Weights of a small GPT-style language model, trained from scratch on English Wikipedia.
Size: 8 layers, width 512, 6 heads of 128 (1 for keys and values), 66.7M parameters.
Architecture: LayerNorm before each block, no biases in attention or MLP, tied embeddings.
MLP neurons of a small language model. Each row is named by its layer, matrix (up: input weights) and neuron, and shows model dimensions 0-169. Each number is 500 + 25 x the weight over its row's rms, rounded and kept within 0 to 999. Numbers have three digits each.
A block is one neuron, or neurons of one layer that tend to fire together. After each block is what it responds to, as a language model described it from the Wikipedia text at the highest values.

L4.up868:525496475446508502477562472480461494469472444536493485482491550502486516462509474470482470461513491503527481521453492464466524533514503481519487533535527536467528514526465454453457522496467517465535494471496485488493434494524488503493488530526498514502497501488454499482493462487516501483456509492487490517520533529460496492517534536477523487536502543503501533509469520510487525457519524507515493448512524496472459478471449454524520465487546500517475482516559456527483468487510464495530510480533479508470505477
L4.up1308:510459502507535497488477486439506472475494487504532499498523504499524493509492510500526444453490475520458530542504504549490514519520519506516519516535513542417460451537506510523500464497468504467492494504466526524540451497509521519538459520545532501507527551535512469515494455486487444517489491485506506539521475498487487467496530489523478552497492536471543556493460496515485510468465484526507499474458528469526498514539460448482489510532527471514488514492550458516444540534509505474529484516522490524499531467
L4.up1422:494443492507533479466498515531517509509500513491533517509512466499491507464494510505502500477469433498496474491517479518498495497504490542508477468479513472508522475540478545492497456507514470464517541494510502462514457539513498483483478532539456525517530456504503490494480465454524530475513448481490522478538469495513515476482460490476482569514509466470510521506452483495468484494500482494511524500471522514518506504488493528465512527480507459514473499525512477454491502503486483516469470513526480529516493501
L4.up2029:493456487496480515514515523480471496527468505512495472490503496471466480462542509503505474454496465514498529521475511494478501522491509459557510542534524494520449496516517445533528538489484454439470482484503448500500451473506492483497520544532501499517517499522469451476522463507497511517495468500440496523481492512494562547538475531546495496470513554511516563495469511490495517518454502489500466500520508470483475445543508460561499475472521486522501522497505520499500494496557513490486439489499474511469506507
L4.up2652:447532458496480465477539511519498499507510482489465424489517469480534476488467485483477526493496499490477544508473505546489478512492527492558501487516497485482521493506515537507493511514452466489489507474474503481503478497494518487526502526473541519490485495458534479505504506490519501473468487483503491550523517482476524487493492534509538464493495550501511525508504528521479466507499443487454469495499537516491478488497477520516497479524540471496461505464536484486493510527504503501527518509535508495501463490
L4.up2966:508486470520527547489517501471493459493512494481513460502492489505504499506485495510527494452487473535498534463513522528484458524494508491521448548472531545463554491557491509462525490478424477511480518483492524509518467524495552516518496512521489505478458496519493451517515482501533494480479461496493501500456493506526527463527480510508502537500516456492475519524481513525466480459467518545485506420497539493496476529484483461491530510507517480524493489503571505515478515491510519495499470477498459504516492450
L4.up3801:527499548490489522510536444488461493520520510497494494503512497491489477487465557534460496428531502509482497559457484493497497489528522480488512506530513543497519525524568486469500505502492518515513461494521499490490446506510516516555509489516540507494520474509464526526492551526474532521463513523506532534500486507481528482529480506458475487508506522507525523507456531544518471505493459507491507491524479467469472498496531450500488487519474500508483507567520482474496526484556491492485492510543486475484499503
L4.up3981:456482451503456523502561508506504483481496495526488504519491495487505453486499532515506516491484502492514516512480517467476472501514533539506490494506480534467504501503491546485459457497500475521497508504519480494514493531521470483527497532522520511518492465486506491458489509491494530501445490487477507526468476491452486497466475516523528515471475473482503481535473528498475484534519541522471450456489525496487477526481475447481496503494509507502459492516469471532504514507505504524549485518473528496497513496
Year digits

L5.up3227:507493539514482491483494519502513487525516482527537521485507496490459536458529446508512502501497517519513494514502528454483483505506489530485548512538543512525491503468502465488501470487519545496510523499520501510502466502537449497502515470480488487521519535518492519482496449526533493525487537476543504511537502539488474465527507514502517486547506510519525531502510521537521458484473483510468502470493519464446500499515458466491467496516503504483474511497525459545497491506493524502512464500464500537502515498
Year prefix tokens

L5.up1768:471447492487492502492538472488488499509514486511472505501477485489556508497535507486509522480532453519503516515481468502510472512531498494535532521504550464483511494496434522520472502516473519451502477450525528501531435506515472469507509480510509504474496492509518460483488495544500490515443492522536558513474524483500495503505497506479500522475486519497519530483492575494487481466468473501519458505495529477450455535509439575521476509500494482487479479511544484440509519520521491468548480484523504522486512484
Dates and year spans

L4.up861:515479491527462508489503488504486478502495511521525479486518518487538523500540543470513476536498491449540439546522522496483497496497524516513447527451489473500538490556518528490513477446510508484502488507480475520499494503511479484511463486490547512510468487489485512477536491462487483500475475505497511492496479461503530463521501476523511494504494507433518498548536482499479518462522522513531486460493505515469512502427447461442510471478512468527513527486524504504501482500519472483473515499505548528516423502
L4.up1023:492488473492470504514510546513496505518475510441498491501521551496528519522515504488577478512499503499486460491478538482513493548505542518495511490460506470527490527504507494487511520497515499461494484511520474475517532515570431459501493536425571482495508523538502495534534477500513546514536467522497561451512462505536512470502473508536478517493528462468487498520526479511487499480527534496496444489502501536506474491491472503470516509510457494494487579488481507512470468508534528466500490473499489502500488505
L4.up1242:505469481516501491559508492474480488516469494513512469489567540503498500469544509470485478495479467519460462551477525541563491489513491481447504541483520481477495502512477518504509465502443519495522473521518497513524503544514489479500474458534490513492438510536435504486528530485475530494462501468536545483461472477515573501551496496469478525530512516483512467549549525484466485484496518512455457466470494483466517498501481515510495445502498485470501503511499463502498500508516494517475519493474470519473492528
L4.up2027:493462492505519501484470490473491432496542495530515498497532572478524512498500498482510501544506525499498502538509481512527486500502492482473506556505528525470554514554474545540509498527486529482505507494483490503525516525517479501462481498447510524414521495535490490526532512493467498505506527475487478503472479508514523510542510482555456542495551473483488492579508469502469457498544511504450500511487518469500490528468472510512445463518502494483486488523539548521507474474531461493520521494505498520497524510
L4.up2443:454517495497534487519504507480478475476497494498498512480529502494508518509518540476490492530507523507487492520506497488508510531497515513483487513530496505462469517507455509518475504471507498469491495512462491524515495555551461513475444512542521543440508497491500518494481476476532459544486491505511537501475504477515554499534530506484528511548506491510465495563498501534453524535508512520468495503525480506510507490508459534520457447477496491444498523520514488492510493501523485458466491460532517530507490491
L4.up2592:505459465508479474473525493489516466491496483534476448473550498501500529472489517484477535503494486483536487528459511521502490506549534528516491494498476441473563475528452512502485493491486486482483504498484515492548468503494488499467463492525480516457484466537501476470548502449490522489474490491525487519534482468480473481529516509487479533556503477509484476528531504504479528514503508516483493504494484502490485491523486475533502501469503464508451462504496489536494485489512510516490529521516497565475471487
L4.up3792:464519479496495497504551507482494441485508475492475486527494501482485516526502477501509444458519495466510468522484490526473499508493510540511443477441505509563506515485466498497452488456482506477455517496501457531467487549517536469522456541480483513495489468496481498506508522483520574490484469539477564498497520512490469488500497463560553525513526504484515524571486494481457491501489538505472496469489518489511505475500504511500513448462529477469451509494493485505443476490522494479473517498473527507505501482
L4.up3875:498459509506478519551419531493473509481509487485497521510511553477512530519555481480519525495523509533521517549497486522518524476497501494525447551519495465528512502512482472514494510505492489477498499511533548531550522484506468473520508510512534497494457508508498519494535475517517506525521529504472518470530507526485492493534507513469515507507529509484498478541519472501491463489486545490508502499505524527482493496464524475500481477492493482492424504504508490504493486501500493511540479483506477531480485460
Word-initial fragments in technical text

L2.up682:489428520499492510496495510456478525490485491503481486488492499483525478511516519506484496503480490480469494502478523557508448512439517522529446471499507477435493469495540507562479496519466470492503500494474501501539509490521517489477534519508522493486480491579545470500529507521485515470513473539451499522486470473490466525532479490520517517492557462506477548506482492475502464500520502522428479501519519509485491485499522483521519501519516489484458485473478467418515479515490543536513520501509464527454480468
L2.up1492:493482496533517524468503509488508521502494488473499414516497472479523514485491537486533496511494490517489498537458508540504471488559516484527463478463508473515546495533499509507483510458478482513511513491472521485532466534533480473503535508490509487462477459468507492486498480473486484445448489505549521533525503479516508539520454526485510491514511518515513519524495507496474512475483446492427471479501521494475528497505486478477531500475488514494473475462509512497534511521508535517494492481521523501504505517
L2.up1739:499445529494477511520547496496500498531527518487505466501504505473498519487497488468490514500482467553471466476473506518495465502506525491507462506499544481492525476528500497470514519483447512478474484485528495519515478462536503486515490496515508503492479523511524436479497479505496553453440463514472485580525522468530495490499498496543498478505550480473485528477514512499473469503483516538518497491510509466486487489485504454437521504473506517525490516519509491497483484524500469512515480509524426512464499435
L2.up1900:510470461473511490480511506479505454534519504521564477505465471502465482490518472479487499480515488500512507484516481537503503520500515508538522541488476495520486509535484510486477482485452505506515492487485519540512477502506508527485495531500526472503475475528516476468494480511513500476491495528468489517522462495501459445519451484514504503516504518483487470489496520542492505469513513480462478471481526493498472518493470442500518531534495489517502502490502463482465468525512497499495479502495445508430521502
L2.up2521:534460487500503536495529517490507475514480487527484506482482468501515530474524516480484539499521462547483490537504522472456518507488535477580474465500502494474467486503498501472530488471480495477494449504496503514511502509574524537472543477499509519496491466540531514475529512471535568451528501528514503513523506452508504535431518481507510479522501469544545512540477501497486513498518469528457456468491502474522504543502494522547488513497511510446493483483493478460476491512524521510479520496483472503489503455
L2.up2602:477491500516534502496500491504494517519507515512474484513528494501487505495482467461543503476488504516487463508474475548507504514497501500525495477495474511518534473494505526523494463495446545479482557476488500545510449519492464484508519495514506499477465442563521552496527511483514463475476517485459499531478540397505481533503522487503514530556487477482466495533491493493487525506484500494495510514518514511480553485463506542495509505475502473492499494485476460464452492492481543535496481472520475532466488483
L2.up3120:573472497475519488493512483498464511546487515514473447497522544515472487479498528527533471482521474494536528513472533470511475500520527504508485505482487457479503444509557481474511540485507520515509464494455499496475512539528466497487500510487508494531489543534563506489515519535517554539497481504488537465489488466516497460506512435488517511583524496504490545503479495500484455488492471523514465486494497483481467515465518495479461501488505465487500521494491508498487474503498524495509505517495469506446486489
L2.up3199:504476506523508516461545504494446428512538498477529494433523445486481522490503492496474470501501494519512485536499496524490466531539476469534515482510497505509517506541541504541504516492496508458501481487500492470495446529549501507525508532476491521505505449481480477490519500497509520446460458465458532516500476533468483493497497498495511517489512460509506480518469487493463478490497473486504505509487513457505494472504507471469516531510496487534503495478532446521500530540483514514511485490509533512507503440
Year first three digits

L2.up321:487512490469480507495495516502512488492538502478492472508555515474503505543488505509524470535515514502510490520473523482514481479511492479497507500496556468469499487530429552492513504466479509509497491485474482578530504521548494488472527464454547520451496510530485473514554485506503525523488498536505529524478486479527517431538476485516545515550528453500505503522489496511491532493437504510449510498541502501502512510481532513503476487525524472465497518505525533513526473510484515516526485459494490504491508499
L2.up1150:510510493502465459520498506522475492510499495504520469488539504498502520492513546495520510528484502531512489505480526540516499503505489494525494495505517491467475525525467514520548511450468551510509492518514472473512468513503486488470486481494467534506485519555513516512538516500527507452497490504510529495465471475472519536522526485513496516561506485481466507543504509532483504526492494524427506518482524461518513526475486488487490480486513488485509548467517496484487488510529476504497520489509491482512496458
L2.up1152:502485482511470493526530492505508480492499517500478457517536525498486489491518494512523478522499498466492500569509494523497497524475529513514510548517518506450489528527507527485490514527481524511492520501467464498516461510498494497461437516498518519479493506535492515516522492503478535487500496496499484491486519476456537509498517457546519513542528532498469492518525551498488560497462506498476487537528512491497521438498468497496463466521503466501518514524506516524465479455529489435503565493478497489508456475
L2.up1195:529528488474471487528504504507496498459510509500485495512520487492452509495523526544511505527497468468527510528471527501518543486518520521485520541484499459517504506526489479509511502490475493525467503475507441528526477496549476502477508513500480545516521526552490491505542513446525558566488476494479476477501510458493513502530515476538522532547477494473470494517458519522445486504436509497516507555523512511478530485505502494497490516511535495505492549475473522520493492498537550477471506494504522556500478479
L2.up1470:500489479446504463509528513464501494462505511466504477463537510489485510527498498503478455532461485456470492532486531501535482545513480487533485487497524486508503497550500535507509500485469551507498482505486464502515500539516501482463477493476555528457502515515467465507514490498571536508511458484509504528484487469513486514512479512489522495519527515477450486540482483512497548482466526441478475510507508467510510503486479480496492499517564485497487495502503497517479451426504519510463544460526512495475461480
L2.up2099:483498484517463486489502452475464497509504535519478472502549490521520517469519514480524501506478500446509514468508506538507475484436519476500504524528499478459451493507489483520493462492487531495502504466505522544528495518553508507484444454509541532496474475514471496464551511466550513501511475522481516505506481435478554508542512471523485523488563482513525515492509535446494528553476543511507516485513543477446517498533481495510538483504480504491499483496512498466522524489508482514514502527515501503489487483
L2.up2199:473503523526472469575533485517483473540534480479505495509572498490467544514492504505515439504496497477464453527507484533507492502470499541484500539497536465456519492570473505511514496497454520530489534505504500495499478551498497471481475473491512504471478476528450446531530480505500536515472514523519484524534516458473510522536501518471483517555514505522528506527495514472493523531473521523460539535552478471515556491506486498494507481504500454482502516535511503470443490511527522457513527484503504486480494484
L2.up3108:504453490551467481527511521481478493484505497507502500464517521492480509466513524472506470497490494510499453523493522505507506474512522513468476492510542471451495498524515514504508497459466485517477533491466508514511464534527535473537497500473483514507493486564460507535541524487464527459507500532568508484502469455503510535494488478528518510545501495489474506532509540488499502517492501486446472528487546489491534517512498489487505496508509476454506528508499516485511480476512524530485546521504498511522457438
Before measurement values

L5.up2496:500521512504492470520544481495485518524517463503524468453508526455453504498517477466504474442486486525531506564472513488508517521527501466509506547459532527508505529521521452474491536537520504483533496504505497505481462496534503516537523525530503464463472423510443498499516496494476514547502464521462500502523512500471493492530496512493493505484492511438495515501491527506454453500511494542506492485476549493503474531500455478496488478495494482498503473542534479512484476504497483477474484497502454468477486483
Event/organization name start

L2.up346:509513500494486513465506516497482530529518488501495481532516490511527554484467509478504533524477505474499517530505505495485501485482531509533484516499518456510509477525489493463490446471513503462485509477498488515505457545521489488524507524477505480522508464492531508490490475514541453481462515510525505502483505482532484489520510526536499497502477494479493506522507484512520538461509498473460477440526492481510511499515490467535524524508466519539485486541490522489492514509478528514469458525543525442470461513
L2.up717:454499504513495514553524505518510546535514467520493482517499525466547497484474518476526583503488525481486498526410499495503501483498471520533483504423487488524549521479497484485493471500499509428528534487496490495537474481469493477500481499463501510475495431488560481439463488464499517474505538478485490473521509498508510505489490477477459458560516502486497522526506493485493524499480451518465470500480481516500504527528478530501501513481503496481455442527491488485468467462482509505500470501523488491485516548
L2.up1449:491490512524460492441514519514503483521500476489489454505463497475472521467517523501488497511484465501497511491465542507477476495515528522506445498507495545491487476494487504483508498509467514490483494479487484503497476493550524504496503532493503477527492461530499489475500537458535522475464513522486477571543496443513476492510468474555490492505532498447505536549476493503498473483496463503484503476496551450475474523525506486514488500505515553482483471531474493483508509557518529471518487528503502475476505509
L2.up1656:480495478475527464528479507468510452496509494497518504481528489461477527541526492473524488509471520493522470546483602513513481516504491520505466478464517494478482505510507445521540514462480529470494506495465494484505503519531466462494521529465515536499455513474467518485501489445503506486530476489504527495519487487530510498506567486498514521527511484500519488529468491546474496513473492505443455494504497476513539477484513487461491483504510446496457493482488512491501510505536540484496513512512491580511482490
L2.up2355:455452484522481496504506493493479489500511488548543489479533498445505549461541490493526511474467480497489457508469523451499485503501495477528449507512523498443485506562507447491544515481508512508527530485481486529565469461494468472482496505472521489494455469482478507512489514500510499484488465496487535534481538489522511514491535500498505515535509496467508533548498477546481498507464477531490522474511519499510525478486491482470520489517528513494446496526466483527503474475533504483484476523547502533484487498
L2.up2771:482454503487501447511463506469479479536558489503532482482549511441497557496521493497544482494482501453487485520472557487488479516514533483508491491480496518476511502523497474486484483489501520472520524490475479542543474495516476445458514529480495541495475479514457494464503522488510516487484508507478521507474505511520531480499521485496482523533545477445485498522453512514490520482455485480474471494495512477529515496495513504481488492517522491525454471473486509482466490475507505487493473517506478512476483491
L2.up2949:480502479500488477486478493508475489503534485525532489475542530473482548494477506501533484467481522500517478555450573509502475524505536463511501471488509498479487495516529484531511500493470529478502520479471492524512503500525442473485522534477508505464478491541477479512516497510507549510503474483503515488494523503500520495533525461520496535522525507491519514553496490525480515505483494496466483471514506491506524503502543486494474440516489470516449521497477534500521482485548512482474462512494479521500480546
L2.up3591:517527477511472479498500480503482508493484522531507446487487520488517473498518494518478518482494507538549504492484505469525499496470499484566495507513486538515530527518526500472523502460490476508523460456465558518494462508505473498526511500459511523519514533482535515492505520515500485431503507494494488486481472496491472526514553472477511523510505512448494483510480526531475530466492452465501500490531521490487511507500517480494489499491478515517490492500478498514535437518516507481454498515467520483511496559
Year final digit

L4.up712:541507477507461529475516484482470492524481479495491470497515500502485502508501502546536496513466457496547494528478490521492493494513508504508526490482507528449491475508536504490495457481487548443511486495459517551489519560483516476508540541471499491511541495504517504488516531485518505448467497460462478540486498472521468476528536475494468492488499460511505511492499502476528517466500491477485541498543500483498542480489557478529509518509509505516468522518473506498518486512499503475501490546499468466505519518
L4.up782:523454458521483536466507499484511503482499508505483507509547496505523516510516486497501498479483423485515505496465550540488459506501519474517503525483500471495487492509511493414463459508473525478486491503470500504463472527533497462470477480465492516477487495543502506480524442501517487473470489507481504511462460456523503497536522514498493539513501494496506567496487505518492461493516502468477494484497505483491502556466481484530491517464507487464494508505550491500544473494518559508513438501530486500511498474
L4.up1921:533428490490507516513511515467510474500540499535532481469516485461485538478491510501504521507488475515530548509471479498507478522545516549550542539480509443497500468503491465476502481470501561510507478494489484522490507471515461463483484487517503493503512476515507501502487469522547479469491489498471526502469486479507548548555528506561523482521521518533522465498468525499468487500513509495484490508564511465507502494508498479529521500475517476485481491503554498513532521505484534488526448492510504459510505464
L4.up2139:488492494488444501497495514491500481489502461545551514408498469509534523431482494491494536483501477471517497542464502510501454537545499504511533543507503469474528478502531496479503435484470520522485552466474520537505500506487473457487477460516518488482546444525515499493518489507540498519528558513462492508452465478474499529493515499518516537499547519539558531522540523515486475495470510501505490520555490480498490497448486455503483525485517474491492522509494439491525486496496507513536475470495507478484517509
L4.up2185:494489495520506530469484490493460473518502469509523510474478541508519521505524488488545474478490482473491501504452520485495477520520543511491475557493514544493498485505554451504511509479490547478529524489518479462501513516522525539462535492499518472455520504550458502523552532535524547467487448524493536544511482512482497472514511457493473531510502493524476508480529521534532483480484473507516495492498560506498470524487533466490492489493482486460482522557511500485479490483497532518461447466483485521506508492
L4.up2588:494464492523488504483476475475483490508500453527512489498533536508465549484482499529517530489477486470497491516459480513531485506534498458510534491467470489493470438506484454538550520472504499494544540464514520502526448492507520503510522508491472493526518495515527538483516517518508539491494483484517491507520496462499516477489516502485464508491536493528508514521456502505498506510493486519484485485530468482475478510484516490527489516477483510497483458564528491486514467467491516534501501492460464539499500494
L4.up3235:502511491465448501510515489493501526472506448530490503531504492498506507445485475472527501486509516495516467506466477542520467488475525485475505509480521521499472488463505461502515528466536511456558521495477524498517499549520483473531518489472503479513500504536485524484511447506495520508487475527511477525500527496516519515518522477511536551487513467480495526544483536483473522480500474512459471494482514533481482501462515524501498499495529479532447506509478502528513487500499508496519493539547502492534465521
L4.up3246:499478474504466471405529494470468499530543489483478486502487501496462551481524458522534501501449486501515476528464511456468476525491513505497491546480520488514470482480514509500488496484491504514487542485506487470494510465509465516508518490515487515489518449526514471489514492505508513438485514508524483514532485489561466517508499494523502479482498504512515469525502522534532486483505480502440523519543499497492481524480504520498480535524486492523468516512477498464495465504523527523499495514487462495533504509
Year onset tokens

L4.up162:455514534510502485475550524470522522530495468472503510508512493482474546478481466484525492538501518480506495546450513504473508520462473520454487512521498493489539456553522496517507486490555478477475492486503498472524462480526486541494526514502501547473476473496504486459499527506481517503496510530528504510523496465488482549498553515532476537522493501500510523538489547493524502481461491517513539474550517489519497497502499519529490516515467452514455478480513492487483492485529538463493509485479471536515459492
L4.up1326:485508465495502501467490479441504514530519484517495475494497509503479514493493585484502557502494448501468472502481518512510475503500556437522503526506534510470492479522507513537514468503488502514519469503515466502549498517553512472514507494501495508474501499515488451441503521495467499444489472503535503533520502465509503515549497511507493509457506498470528536511502547508515531491466499477516487484552540504480505560481499464521521533500472459507485542558526491532503510507490529501525462538517502517485527488
L4.up1751:520422476495483498516514500440490469508511507515498482493505504504514522490528517495520497520483482519504496508470499505452475506524504494564503499490505461456526482539502490475512466500508558481462505489466471497507505506545498462494504526471529506459535487510486467490527455500534504463493470491467491520509482470514482491518539539538552480521508503507501495491477511493457505543482467464444490497505516493479492481475454502523503511489490490485480487480531511495491528515489506488503468492519470473498491518
L4.up2702:489455493505516490505519488499489517546576535481502449463534532495525537468472500481542509480494465513512516571476498500502497500541461505555500503509520478517526478531500502504491448502472506500494534510511491500547460502569508470475513473482518496473470477532467491473490512490463528546477444486554502502527522470511513470519525494485510540495530482450510464493493489525490501508499495512483516480511513508482505522521495517495502490543478478520482494536551465515501529491462523469484488483503413503515454545
L4.up2943:462490512459481464486495497478507515500525505460531502487508500467493519499507509470559474484485486481523459546509496504472479520518502550485499497501532480499509479504515496494493479507478519524473491483526491459485478463523504469469476472508494510466518456505493469464487509501509539541526504515547515493488509503535513541470537495514511507457504544522522538468482482507486469481490494529514507530561498488454492525496532482483469504511519479462512494557516498496491467482556559442476450483501471520482544481
L4.up3386:495471528506489495469484505479472504522495479525532495513502524499540504482502542525489541503493456551448508544467490520433486506531526533523479502520510503507490499538522508486479485513463472478472513459488492486488428541495503478513476496527500523453531509535489468481499503480541537474446517510499511522517498491502478501517508491516492512514504517459529543514444515471480477514486452495483522515498511504474472544447526497483508508501453511476502543549514529485501517503477512528487481526506470516520474499
L4.up3678:504512505507519500501532501455479480498527453505492535489471500487471522503484478425518453465488505529510478487499519500458503517500458518526462533515499503501510476561514475534480484453483511459473495490421501514501439515524486498490554516502500496433470509538459466494526455479491459520523474493473487478463504498485484495565511491525539511512490489503499523488466517488467493481425528549507498483474480528514525505481465448513479482538544475502489500500556509509524465475505506535484498482486496460465523416
L4.up3925:485504515523519496472524508431486467530501476480558483489517545481462529489505490461551517522450482534521485526493514474502486484530450491481482528480475478502487461504530511502507480513475524484484496495500451491520474503513492484501540488500480509466498459485524473455513559492488491537493457506518509503570505479512464491498550489513511524442483511447513528482478493553515523516458482487528522496503518509476508501458519446478498501534471492506478538506552487526468479490477494489506489508516417512476496490
Year ranges and year prefixes